config.toml
num_key_value_heads = 9
norm_place = "pre"
parallel_block = false
doc_mask = true
MLP neurons of a small language model. Each row is named by its layer, matrix (down: output weights) and neuron, and shows model dimensions 176-431. Each number is 500 + 25 x the weight over its row's rms, rounded and kept within 0 to 999. Numbers have three digits each.
Before each neuron's rows, "fires before" lists the tokens most often just after its 100 highest values on Wikipedia text that the model never trained on.

fires before: " | ", ".", "; "
L4.down2077:543524486459503473484502477493508472499523486541450506522513532522502475497502502514519483449491509521539480552493456468498452466466543533522532482499556484530507521530464489489490522494491564497479551490464491515492489483485481501486486517520507499477489506477494503483511522527514518534494520481468519525532489510484520491494505494492508513498519519486507473512501508498478493515469549519514501476458494505521501485541539520497455501488494517540480514501474538524486487545486512546477494476477515514456477523553531510469454435502433448506509505521447530488530448494533463501521531491476472479467487494489453518498492510489518503514537519520492520491533521506483497497510453534510494508524544512493478507507490555470509469489548521430496540526517511497502527539479474

fires before: "; ", " | ", "0", " |"
L4.down1895:481484506490522458533486497506508520462515478493523514551501459509562474507491489518485504515508520510532477506500469495465469461480517503481511499466522492476493495467511485503520501483495498475452471500510523499492499483490461520483517520495467478528534420502475499537544457501471498497504507483502473479485503491476519504502509520502533544512487523476497454510439495508516480452492508484500490553515500443548526483502482505487465494533503504486522496543471514525477494516490502507488523528538497515470486527521492527485458484535519523525472475496547502487522481474519499551505504532500508514466524494500482515525456493513487499474560491503503494499447538512454473502494515494522499539520500480462513482532537487505544482520488496519515497489519522520467482516505491

fires before: ", ", " –", " and"
L4.down721:484492500497442502472514494498461512504538493490485508505495536491473517520459483499507509489522502535520458484507457509508529460515499479486522521504509487467496518477501491500499524491513479436529517504488474497503494451493493487523491502473482504454484516526528526502487512514457477502575547522532463506496463522509509511471482492493471516461529495499525464477480542511493444543504503504539520538494503484512477510494538505496493488463488497510537502542487442511499520489503536447498513468469541465500451547537488476480547492489497533481479472491498548490507533492500524545492481529534467521501490462516482495474470483506481527555489533465493507539460511458457520495506499460473521518476513450494491519518476487481450479487544511466500451496492502458465483525486468

fires before: "1", "2"
L4.down973:500514486500524465508490500495480481507450505516486498495494494490549453494490484492503508497500506535500517484537483488510499513543482499489469509525493485487476484504505547472499504539545503500473584482493500450488524496512480540534493471535524527461463442505483492505497497524470516493453478494518492498465521538484523491473503500503461527503485505486480517510540481518481537501527506494514508552508520522471499548501487517499465506461512531488471501504512494457547509442511460490525526507545530497502517482544511471513506551522511490507555507501486485501458486539480499469522524517529536489467518533531501512469463559479514483464511518471522459487519504503480523545491548513550458504495496457483487479443495491493470474480487521509511504458531493451448545534527469

fires before: "0", "\n", "1", " |", "4"
L4.down737:510520481483501485489515490503490474472460430534461494508481499503490500545511545473522536512507493460497485535491490493467521525490502549490487506497553488546510494506508482544518519496489487480503526519512492511487516511501504573522546511495531494487505506471492529487482495505473489524505494502447472481531525521492472458489515537480467465469518506509480505493542482515492494491492513500495499534450473498503494497452504498542482488516453523512508555462517512517473539523533501534442501487568482504502550482501504470496510481510485492483521519569490487455514504551516505513490494535483560496511532536488519480493490485480477502491517479474491443469508507506485489474511506499512531484511514500442485524496543459469512553480540500495507489497460533501516527457500479

fires before: " | ", "B |", ") | "
L4.down407:492502502543497525450524506531479486508458502517540473455548546493484541491503505542512457492446497469471516531495494522493490496446534575513435528525486526491484492506505502483496541494488515463499505516502496525514552498465520532556478510451499484452506484531548535501477470498512477506536483523517494459486449528518478528461482536469538495552507531483467508507521524507493488512547478505491486470500503493515494497526506501522451517464470500514499453508468474457482531509460500445555494509510475474506479475508533535470502484508475477509518539490493503542490466441465477497557489485542511510491448507520479505471495487501482462503487520526492484510503500473499470453523513504545506455482531481510483523506509508482479480480517511522479452518514489497512508491504501

fires before: "\n", ".", "1", "| Win | ", " |", "| Loss | "
L4.down50:493496504508515520530556496513482503442532436475499482552526445491537461524487489472516476474499473508478480475565541473498504492506475439520515501498481522519492493504474481526495527470485475505517482474489550506478505504510484512485463476492506519550500530505518500500493515531530534508527540511473516510517512512522497510478511529502510491547497491512499477488532483496498542500502507526513513509491526481519522500500519525542482493494530527501504489533514492547531500493495519474490515466558501510498494519493525552516501490464443485520513490505478499499520480544484518520476426491511491491459451469533497534530517536544458484443522518465465495490440489534520496434448482517549502490511523480486516466553536541480494502445506524476512485490479496501473544478512527

fires before: " | ", "0", "1", "12"
L4.down270:515505523520497514490510483535508494563462484521501481486492485462518510509501503554498509491499545480540474501534540476533495483495498508502508529532506525580529497499505469515508497516477499518495531528462504527501510508489513466497460513474505528470493527507476521432526487498482484512515488512509481506504490512518483497513487509511515498514510470483490443540504431560504485476523445523508527515517507497512431458497478477524507486491543524550516531554465518491500535534447470496471493533481505485508540523498470503508457456519477479477466522510495542463506478523485494529514512502507529447498470515482530510490517473507454487475464498475486482523533482532483491523464471505476503507554469517487478541561505462521444485500523501520545519578516517504516539491496501

fires before: "0", "1", "2"
L4.down847:475506462478472544481451475519483488481479438485465516452504467464449494519535489507486512498507513501548528518468541534506518496529512517511551473488488460518499502521491513502486499498489483565516485502517485498511481463508494484479546532512557437520525460477465508495505502498497528483513534543506540471508511490525483493482498497455460453515524487510505472541450482481464497510557502508540464568488534493509473466484497471510461488513500519532544514505548495541474540516497509506475495482499449504516509516483500481525516507482506463513504453507489476511506503524502498492569513492507505499493493463495512502492475496476465552488524495547479502548517462495469522495500486512510526516482473507494447510469492470512492524509523517482477463481511518506492516469504481

fires before: "\n", ".", " |", " | ", "2", "–"
L4.down526:520516505527448501504494477511475496517469543502529502497508517530538506474502503509521530500531498470497543520494502522499521537535508513532513515508515510505528502467511476475504509550515483477467508487531507479493492488513517527507546523521456512521479470482543482487515493531518510493473441485460499521476497524549494482505506505452536496490534476462498504502516484524502468515457465512503516486484472484468528508515550485483514481483492495491539500521547500507495497490536505504476545525510549469547485510476497492483515522478501446464495496459459509460525481541541488512533522487537453500508456494508502497518488504546500501491516538494487447462500476508508478500459470501516492505475529492426495511476486490512499519439491519530525499477519466484492498484569492

fires before: "\n", "| ", ".", " |", "00"
L4.down1485:510451486542518497500480531520458481553502493480489496487515529565518517502498502523544504472511485478531542507485540490468512463507497514534506482548458498517477493500454538546527507598456490532483496530537453504510530509498466497466487509514458453529538502496475514496472511503504486509458465542537506512499507526502506523488524473500532527480501544475509497523495499522477482542472474477526497537490495480515502521505512529489514484476491519505514536516515524512468506472485509500514506546479496498513477486523454477493493538530486497496499458506503508518525495497486459530423504502503483476512478510483453457489471491479452472492489548512445540477484541488532514490461515528475492483542514543426506499545456486496503524450519504540530491556451461525476486517496523

fires before: " | ", " | .", " |", ".", " |  |", "; "
L4.down2217:505502482506506459471491492495516488505522499502502493516484515503520468440528503481498471473494519546478474488494521491499487489501534466448460505480458472489455462531505460488478465475537519524490502459456469492479449467524511408485479490497499528475480554550489507535494486454516518530508480500485509523493523522483503512493484474513477493432476448461501494500505474467500506470512491504452497501508450472485494539484487521505489480515506487533469482494519516481492499527489496550459524472507465463487487482483496483536516483512529530492510486496522489492476472485468515481500469497528487484517465483461506488467493497508511490489478512500505520516450483476481478482496462486487528488482506489518449516420469501546490482495493458475479508483473488484537475475539490

fires before: "; ", " | ", "1", ".", "0", " | ."
L4.down1916:527522494452516497481540495485495515457469488531502536455510472484514522503519527480506503508523510452489459518505516511494507506525523486526488514480479463463478468513491481466545484516471473476439505449536513471480471461494491483523535494508489523474474472499500494485517513508495498516505506535491497532511499507451513512560522517525508497493516502517446476492497455521502468496458450536539489514501478491535515484469451513480477522445508494526549479510489545481539522484516502525420539499504567527478546496510523480491543499519455489499476498481449496516517501518483490496495454482470509503504493457552513497502500484515507511471468465506525500505456491501491499469521508515458522507545465499477467506521485480508528451493505499500491491527535507507475531523540520

fires before: "2", "1", "0", "\n"
L4.down2038:468512473523456551494502531551500469508521510486521542495482471486564492537432501514466522518490493487475478473482529479511496519520492451502456495508541453477469516499499503532481468491496513459423480511508505535500520456471517544483507493498522483495516485513492499528531516493515454526511532485470482487504495473484523501496500483448455466522492553494513500526513495487449468491512461470506540511548473528460511467486581490482482523468507479468470505472487505531515524488493472461503542466531545463527499476491491490514486474507529502510460477453501485474519511470466481487496540513514503465515517490454475473470507556501482526477501518425497511495461550476513477508518513518457465484463501547518539555492511491504490501503529505498487488455533502492515521553518515

fires before: " | ", " |", "\n\n", " | .", ".", " (a."
L4.down1980:525457545454533470537464505482484479551490470471479527480528481505503518490500475494501472526501551513531535511461489536497509515491474461520471531475548515517505460488530516496498512509473465511486514491537535472474515535498491490403495474494485516508491495501551502474512539513470531502491510509494494489526516496514472511504479501479460449501504466473502470550509470473508512463481512533452510509475499541527500540506489497489495492492523504476526499530548479494478461465491505493485525475506520523510531521485430543479501506535523488487509471537471518509499540496523473542499480488492498492464459471510461548474499541504545582488484503510503476496479479499496503515498506490493523527502532523475520482510490520479494546507502541506565485525499526499490494466494543

fires before: " | ", "0", "; ", "01", "1", "."
L4.down1535:501506529478521467447457507482512517522449450531497494533526435555555517468525495507492528539499478489468471494544519509464534535484501494522532526494521509483451501472490512507575500475458495484478504490543457486535485510448512575478457506526485500497567508495550509482522514552496485544459502494487466467457509515512497511474479495496547483455491491483523499517525493493465496500492511466558501524478452574536494541496468493559508514492506489521483500469506499537502483507511533492473475507517475535543503524469523497513497497479516484477489524479507507479512506498469529488539519474486480488492509463485502467490489484518500553491496502515499457521469504522504520502490486490509503455500539505489503513552496519511458536490492551511525499585457464533480528495535498

fires before: "0", "000", "1", "5", "2"
L4.down2260:550496548490518503479498513496486513523552485508506564487490457525502528456534486494477488471492535462517501502528505474501475440508483486456480511502483516523503530449517535501481470496496517453490477494484511461501455520531496467472532483524504465501513511462485498499516471526541508542457534518515511495503455541503491492527507511480456501521522517476470481478531507500487507524543442500497475513474514513531493465474504464525454548534475496445539516492508496516461460519520494520502460474473496504502464514535455499560495492522548499540489505513502485522519470535515457477529506550468495521467491558513536462519511493484476526486503465506479462506432508500532515517531473495506488507494499516494502517470489476512471486518514509466497508546492506536510470497497515

fires before: " | ", "0", "5", "2", "3", "1"
L4.down168:487506516503474500509516515512476483518481531513490557522471540533500487449490533493505509485498496530494478518519462509520508530485504513522532533494498510502503476516540534513497486480450495483509482501549479486543521535543492467546510534508495506441465539461486489475466466495500487448504497556500464495481539492458513458482456547529456473489510483505507522477496475521476511523539507529478532492497534500475513459493525561473512501552494479561518494451500499502529497501515503554486504498530485492505508506486523471506527499518497505527537487517484505504502474514509471477471497529491491540504516459490562477499469511504557463526484535492512505505478454481483478531508481471509511503529499516487550489552512481506469512491496581501491493495533464507505505532514512

fires before: "\n", "\n\n"
L4.down217:442519490510503509460485526527522528508535496540539467483476496482532517510429481521507555537503490491538524493471498518495474491516519533503501529507538517439519489530478540523517497531510453474512493505521519476540494461489513489548489488509501463427521508473529486521527501490462504513511470470504470466523488526481482515508508513463501531471507496510466507514497465502538505468504510519441435509507503532490482449523518500532538476469493482441489522450503477472468431511541524472491504494491436515524495542486501502531508519473490542524528463470512558496532509481538501494583508539477480492490498477498524504516487502489507566542514534520474516509486529508482481530510504489499491485529483488452521545496504483477507501520484501495533498480529524457463492433497483

fires before: ":", " | ", ".", " pm", " |"
L4.down786:531485520522529522478518503477495510504491523527500521528489454478494497460486520537506504485468540481472539477505499458533519431479516517503516485513528475556512499478491491500491524548497445468503460495496499498526517526473525557523536531475523511516502479452498524507500520536493505509482489500509463505479468477503507532470457498512496514523523507503509480488527494478524489485478516509503485473490479498523459476489480493516528461548532521539528530509500523479498475517499525526468520504539555509458529521538483495505483474511470507529557481502461469490464496515467474465505510513503502506506480512507490482517512517516487496499464518457508509515527552519516502500499487502409485498477526527500504500474510480550506466493436526524512460505512504501533549534499524

fires before: "\n", "; ", " |", " | ", "0"
L4.down1342:529496458526474469554548492510498497495495515497507428487505475477514483514506495543525487499484521497510515476498474517471496521487480475490503449488522526508517467473534491505500500487470520495514521494503538521491493510496497518474460473494509473487480513505520505489494550518495516481515505516555500464483532511507475514473493503492478450516507449494589540439520500468503528536484507475540515470492529489543523517485471512526521517534520552455496483469524507491524516475512488515487490509503493517503493483523521506470506482510494478511488518525510525477482492474478489489518512491492522478474505489530458485503478489554517435525491490471506445493528515474498491439501477516527491476471509509472495524487505508518462551495482520485482465507452509522501495501498446

fires before: " | ", "; ", ", ", "\n", "0", "omen"
L4.down951:501498461496497505501501486510492485506535471440547548516527465515489479506498538502467472540508492460524521445516490482484493484455480495511506472500479468515518497469501447543448459473445496473459510493478536471537518530522500504524461506531501472526543502509524489525547505524528527479468506467511501461479521495503513489554504470495470456481526453508483525551501484519499479516467497504494499491438546494511446489504456477514515492517469478490514525479488521480499514509491532520482520485480483521435526511504487481483499498511499508519525502515524483499493453498514488470494499542472543520531490514505469525504494493504499509509519500525486480483528475481494508501476455510540480514552496523477455484493458502521446482464544532515477483506464497470505477512502497

fires before: "| ", "| Win | ", "|", "| The", "|---|---|---|---|---|---|---|"
L4.down142:528535462522474518523528494484480463492495542536451496501513518477494505484532498508554502484478538486501509487482511512489498502527522500551496474530500538523490453521512478503486510513489520519481527479473556491464484505497505488534503529470504497501466545471506523478490513479502511528543504526545488499546493493483472489460465519480470501451529502495488520455538465470501524548459461501483500500537500491481480517554519521540516545472463509515491531452507494503492488522494515548461482468525466511510416501513495456444504464524502468469565555537465504510534490525529529488503497505463436490467495475468575527518526530502489539521492512526489503454492532500529521464521458532501495470508536523468505532531498524497494531484531501511504515549535511525492526514512487

fires before: "\n", "\n\n", " ==", "==", " |"
L4.down212:497504503554492474528482527506482490526539451516538498513492526474530500489530505508466506452469470541502546502521503501465497548477524506492498505529528472534537503495505553485500491509493496483480501487533494512512534543478483477584459490496499442540491524482512491484475480520498507507507455534470532491473538502509487440497526499499528498483490484513511538473502518471488475541474526482456493500504520498526480500537537478510440508504483520520494504522529512495492511526524524524487471475491497516493495463500511475545513498531532543506521500471508498492470525494526531479449506531522497502524532522519510486491489510494451484445515477484518524516507466534467477474472512547500493519504489497523481481455494485495506518497505457518512486458503512471479510479531490

fires before: " | ", "; ", " |", "–"
L4.down556:509478529501495458481481516538500489491506519510490512513528489544516502507501478492494529469492489529474466501523492525515514521460480528542459476494544460486490499489511490532490497551477470544445524483508477531515532461507490470506461512504495465495530518542514536498512503486529516522496477502482506468489533487490509527479537501475473455512506483479522492501499450523474463528474516500552487513479512510543477495534483501526517504492480522535424478499550528499527464487522510524531507546499541554506488560487524508501477489484526511545519479488473463495496474476500536460522469506491526511512484492486455514515495507521528494512509525450503486519484497520502505512525486489473522520540550439476558485533462505470530429489529462498495520500530503430513478505491486

fires before: "0", " | ", "1", " | — | —", "; ", " days"
L4.down1971:522484501476474512497503535522474495497482468546500527524542519519504537477489483530500524473498491518494461526503536506510514447487521518529461474549489501473470509488430508496522517517489484502497553484519488524440500534509505460529501483475457478462482492495493557490475488502557486511501519500473510441468505509485570499485532474527535483491496503461517500478509500490507522515507517500505538518487502497515454447529519508548465453474493511548485489556470493485493485505487520487478501465466503497493487492497513558479503481486479494503512514504533493479497488514523499501457475502489508539490474454527484474520480512519474476525468451486516466479491461485471486491518503480480553505529519519446525485521498485515511550519474488525535488498496474501490478498500494

fires before: "; ", "\n", "1", "0", "–", "4"
L4.down1693:534501490455513558485531481468497487499496487522505460498521435492439517527499519483491468540524505470484483497512514496426510530455512506497501488495460519517480487497515464481489518486531513462504504490489528522527514468491488488492488529527522515459498513502504461468480505520472487473493488494536506509522509509475518490500506520529563456519502486490474474516507489515512513480481503527537483489512535476599479500513453507534495506500542513495528461489516494472501514483479503488519455495516517521474517491525495533530516539501484502481530519506514509456479457486479510500536486475464484484497548499511509444556511508515476488480510474517487458478541467518500522502510523515490526496509496523510484496516505491519495453482505500506475492532503527465526540508462510

fires before: " |", " | ", ", ", " Albums (Billboard) | "
L4.down97:484515506452475519513493466507448444532474507507530522516504522549506484450508512528488522515520536516517518537525490494469476511454515515505516495482540535540498467484537502516501503505501524531519484527526513487510497529510531455471512480501500465494510482492520487483465480501489498484457521469501520502579522534495524451489509463494498528498502492491488557487512520487473544518484471525496488459488468533510520454511508540522543506535466505496534502467471489491483493503468547491517505496515505521478468486498515507535508513513476515477500492461485446531485500457522530518521526521495546518483472511485507509524472509504477503533476485496548495493488511474504501467468539531508498501518486526514440463551545493476507480464483508462501472465516507521488573495526462

fires before: "; ", "\n", " |", " | ", " in) | ", "."
L4.down423:504465475525516483497496506518485489520490508509529511505503470553519504542502530501498509512516501490528475479454490507507543510523488509501498533452530516460473466528508501493505512503475484474458497480481488494481488479544466514456493479511553491530519551492512507497497485535497509486480432494465537471493508510494470495509513505491511502504527433464450480484501488489459437455515506516539523523470513508536501481536549522513501488468501481489500439519462496526500492494483516490498510527507506510485523554531498516520498524559501496531518522486481489516545486530497471487532480466459499524473511510500430496469508510504518449512537519497501487495503508474473520525514515486491483526520514485468512477540500486459501497495524514518467481482464488511514539564520533

fires before: "–", "1", "2", ")"
L4.down341:494518502559521506494483497481507483519489545446467453484473495514480521506482521465464541504487504542494536513463504509507470459535509484520502518521492463483484480530535493455504490532561473517510527512509464524490519467493475498527497509476513460487471517523503481501483523452492504507506450531494548530504466508499488523471506491538524529522496470472553525516529473485524448496489491516528476488494505485443528490523506497500485475501492511481449503471495509518491507507525545470522517532505527470477520514508515507457452533467472525483508526503517512500487527433491513519515498513482529480465464509530474515503526528543504498510494491460500522550456484468478508466506525471488546496493513499536513481532548500509476485496517483505498556509524497535491512535515539

fires before: "\n"
L4.down1154:516512478511531537501494488485485500476512537483486515511506470518452469500466500479497531492505499492501468511499521508485546507514476511501461475496491519487484470469532469473526491510471503504525478477477496511504521516478506507478483535485547491510473499488513502530462538460535518547504475508466527510505506488526551530506495464524507500511516515501481509516502516525515551509419480540481465493529495469493518531480464520502514467491504510515499497436464473480526480478479474492501509504469457502491507499474487505515518482527484501459520543503506486488482550513492538543518478576511500511460490505478480481455466539504529514502500508523455511516499498513470481534508492529507471492485483475511428480541521550487489529515500525513545509491485486475471451503456515

fires before: "\n", " |", "|---|---|---|---|---|---|---|"
L4.down339:516509499525483510528504496505496499495505487515485538507481480456500522465507512509552480505491521506485484471463520513504519458467478503496539483497503492479506526475483502485492503533540492408512460490493521467496502521550493512518500508487500488484491494486520543455564458513493510506492459496479478502502449544511504488503499519440474506535517492477524487499507524531478472493472507509533483528491503483488498497491490476485505474472492497528462550503490494500421499568518485483508489498470518520509462506506530504486501480489539507468485462401508494476468500478559497511513507492476466444535471483526494499523517493496480497507559469553507487500497525501484471477496503517497554486504518466516510523490412504533511471501529504505531532508489495532471500533501518

fires before: "\n", " |", "|---|---|---|---|---|---|---|", ".", " |  |"
L4.down188:465471485492470502571465514488465484511466498499509490532510530524534538508464478503503541485474501487528508469498468473520506478509461523525509520539525484542534502512504497514502512521470515505496517538490505477479477494511542488509501503482542474504490503481469500510510509515485534509470505545471486471507497510516500465443516460488477516463477490438530506496552506509552507549477489512486512492520538520486522512505523498515539496503497492482518514514548509542477482523490467527510516489488497483537434466530548489472528491536510454494497504507473510488499467544522466540469498467502501463534478516458481495492499482493503488512524505488451481436473538508507539472475503532557461493482497512476485492528516490491465578457504531484480462505479477530516516499539473

fires before: "–", "-", "\n", "6"
L4.down985:543489476466511539484546432498514473530503503457482512478484474544530480499468507504544511507565494506509538468505473514481480501507505415489502491495496496470444518520516490480508470505506512510514452486500521436494522466529465474555483517490513501474510515498481463492506537524495498493497503501522532524472488517519505521463499495532503485548500471476506505468482524490521491477518487478544487491498526518478522488480532495481511479466472490516477520492545512486485541467490506517506481522526513509539524487472510495480496542494467482458449524484509457501482495548475495507490507494495508521514526517496481500528469495499498510457464488488512488483489545491518529482441524501513513512455443536485487491507526515479500465505493541524534503520482526535494512478461516

fires before: "\n", "0", " |", "\n\n"
L4.down426:525516491495477518538553474508497529500508468449493467534479492501504532478490499499483487508473510538520488511518503469518493505550517487515512484500512498509506505509506509523528527448503488498509532461481553484505451497540530526527563521469541503533490504484509504502479535551506520509507477506453495510502510535510511460498497483498516462557517440509454543519480507473523509532507478522524486479507499476470521483493523498569512497544500528502509498517519498456551573506520485488454494476533463441519511538501501480505454517490474476495489510490543497500530482509479504514504487529496534526459502488499506507495514497542542477542501484474502444505520516503509529494449495505497506555488500509501508510499485464486482512471549488497477508464511484491499472490482489

fires before: "; ", "0", "1", "."
L4.down2030:510466472456496558539539500491487487489479501522460493519490463512508520560487505502527484528523501453494491477508541474520526500500504492526460486503497528512490502532510485510514430474486517484489531462492520499468512536536531549483494495489523487484469551506518488465506489472516495469525504536481490465478508524472487523447505504504466481489452450498496508514527486495506520516538463527520498524446492489489504502535483498498549548513509472500514498447553494495542507505460480527493487509489482515499504517473508509494518513523464499513503536515462488494494462500514512535494484471496514502456504519506489518495531534561554479493552469453501455523509494493552516483509495492508478533447526483458530474529512520479486499469483507484459473518516484496515482480500508

fires before: "0", "1", " | ", "2", "4", "; "
L4.down952:539514504480505481445510531494532500529506503499501497521530511499535519470503504433508481480536505489498522514460506536469501499482485519492514502523528555468472526510471511490547519574463495435453519465512508524524467473554488467510533522525495486485504498465501545507483502573517513497476477474502535508474466503495500509519507521517487561521490534462468480530484418529515477482512492492499503512506502496530488504538489496523479475417448494510521467509495507511492508482527545487438522490510531515537476517512520516464467510517469455478497522498501459480509500522510484494503475476471505476493501489511491451486476496499475492468520512519509518463502509509507489473521507498532510508587478526450502521492467482537533471459510521522530488518499490476457529537527520

fires before: " |  |", " |", " | .", "% |"
L4.down1712:502464441493473518476497529497491512494499492529492521515556493540511496536503490517503510449508524501499519508489465552487511495491524515485493495510500490475504458460525513530488509515494512503506497532509562477525532506507488458503511499514467499511488522502507530443529480514510473529469472467473454472509521538517476453551493521516498488507569520523526495493519485485548520476476510504470521529524516502464451482504504523468515535507489500513518524523501513497502514544468455450497456505550534472512485488501472481519478505528473494461508498501502497495495482504494520515481484522522500498488498466513522504529511503474510530546496525586500532497536512497501520511475534510479516495509526507506496451482484486491475495516509503468498498509527503473531507525520501

fires before: "0", "1", " United Arab Emirates", "2", "4"
L4.down24:524551498519543497541492472487480477502457483487494525473506525529499470522511501507496498482553477484485491474461461475507536493541502505512509485459561542506525505523534489486476492489512502510505463495523502490508480541499504483498515495468505470494433494482454496505526466472504520411509461513477502551467502519480520482549473503509520512506492481481491504512499509483487520551495504481458496546449493508473517508525517500483489536536504501519547521513470472511477535494527501506482522489504506509523470505509530481538504502508544498487485508439499529515413495483531511491518475497475484521493519554491539488515518472485541481539542541493541544527489509525508502518509537439483485512501504512498516488581479502487525522505503509521484500530512489512572468482490512

fires before: "\n", " |", ".", "| ", "\n\n", "1"
L4.down181:460457508519531531492525503511463485524510528473488525516490497507486565521520497494522458478487507444507520549495497451514522477487485498498503481510476490533507503496495522528539491555491507486452486453491467452480502522478541558497510523477496497512493469473523507520469516515506477474485487478553492518502497485499500494524517518539510514514532509514480523520541524491491527513490508477473448495511474487475497491523461493480510477505524503467479515488461473544506492490490461519513495561502501524474512487511499472517479530507510524481497498549530466441522493528442498453551481443534473461472438510511500481495439484550529511503503563485513467454546513525515512509533514516496512484503486499548531479494551516506515503478545541457531515506506521490535481517516517

fires before: ", ", "1", "2"
L4.down979:499530483455543514494482469501494535489538515534488519523507537501495493497531492469524470512530518496494514502463486479459523508449483487478493484533495459511517504543479413463497536504491521522530506507494509515529516511490461529492479505473525493511446486457504478487524537486450487455480527427481496518481506481510529483517445458501491494511506511503506489499487516511533497477493445502546452495491516513491526526496508471494518465521483505525468504480526512510530526477488545455519480493478488516501524508484502514518457497533460484485487513522510507521495489514477508494513513461501568499503516508466518534509474486469512451468548527543519495462504553525508513519488509493477470547520524509523480483498515517489498446489479468498500515478552460514474516480510480

fires before: "\n", "\n\n"
L4.down1656:513472524490479518477525485514472492489496512449479477453479502495466522485503448505508477482497492474482479476505516506520522490533520545469510524555485438538491489478514456553478498503494522498462459484542499517479499552465521502497498548510521538483525525493480494468502489527486482504499511532491543480456512515517498524541472511467503525506455508548476550456514516517472502509529493508527489549516521526513476511519498516489477473503549510486526488483485528476499470480546510457521511478483533510445502517503480539467524501522512474537524490501489492516486508459500506509483516483500469454488469509483554482547531522550519513530485504464564534483508542470467493519446477510453508540493476515509523487482499503517495475501519528495517528494463459526531510526472526

fires before: " | ", ".", "; ", ")", " | +"
L4.down186:489510536500536509498506510489511497498526508508481511480516461483501516520498495489476508520531518502506512486526548531527472519480494464508534459486518503505483512491485487496511544487503487486498503560560489509514471516498510508504518583522479493480485512501449506463523487536466504501480484430488496516478525479497524513516510509477537480499450550521488511468503477522524499458507523492519494514449488511511516501479511521473478525462503536482477488576488471506534494504457479481482463503503481537491498504501519469499498486487478464519552542503501503486557496506512536550500466509533528522512510483518494492483508461468485503526499512477453464474538531463496436530504515491500504487473512532488483531505502489481500507520485489484521503507495533492468499503499479

fires before: ".", " | ", "–", " ft ", ","
L4.down1061:488525511505519466504547520448547516478513543475500526530472528487452476478498470494516484511516537525488521505480537488505480465523514524509522534454511447481475523499496523466479503485489518471517465550446531488516494530529528502466512548528514532489526493484510499518529490451492455455492520534461483486478504478520492514496497449507490479538489497468515507490511524458469509521504507480533456517497468539468507470507508455463502465505472464493455539491484515527496513512491542515510527535480500505512542494530484501501526437544516497524514518468540466511510494538549481503452526490486548523458487500474488501514494507535506497465488525493485514482504455522518475516462484487518519557468535521429526506473520444489490476506492499505447518498507545484496491488528500

fires before: "2", "1", "mathbf{"
L4.down255:499482496557518525481472500467487530481496533461545493542517464522556493477498463473522501474511506520517519512538514515507499469461489489524467580502503494480466536496525485486467507481525520437469510499521505467511517487532515512550490515467518497460515516510484501498504478476479543483506512541532521484468519468506490550497506514519470495529469475531504530512536487460507474463506482518499548511499505518481528496507511461465512464489490526521477529512482519515495529509513530505506480464506535480529528502474558527501491489494478523488500444501479518474488521459484522480523496468502513508501491528526516512535504510541484518517513520466510486535485521469508489548500485477530504484512495504465512483460490544545466519534516549510501508542454473458499497494547491

fires before: "\n", " |", "| ", "–"
L4.down2014:513546476523470523489497522483462505529521516514481526485506559528511510498511486495512555476570510489490518519504515493465535448512476475501494499521475500531496496506522511514505537536508505511497498504515510525524524475513518488498525505517484494557499473494497512535477509527546497485448512512483500508477527482503456528505508497512522524509528543436502516459503500556473483490479514465490480476502503462483514488496526513491504491457502462534527495578472517516473488480510496525525467527493526483515507526544484474494465504491517512487520480473506514478530496510504443484474524478512509500510516476489480484528475465507528484513474546466485514445528517515476522508479477487495499470521519530452512523517464485528501471461477513494543509525480497522500522500529505

fires before: "| ", "|---|---|", "|", "|---|---|---|", "|---|---|---|---|"
L4.down424:531503490489481434521520439483482486518532503472471474524488514536500500494515495531500507456522489485543466468513439483502510490559504491512460502468470517513519517528506524470513511485516509485528475482484470534512534481536496438498476480507530485499492460518522533499497499498493477481458502506472454484505509471510502506529524503477519537496479471504503522497556553504506485507493493459511479502498490555476504519462524459471487489491472495506496514521486542486527496519455513532527509523481472478482511525506502485493522505479499512464501544460520510476457505530506480491476535500524496520483530538457522503499516526482502475485454508491542468492529552441498499495480518495515463487510512527507512497466500464507517475532547486493496525516525467491454531521491471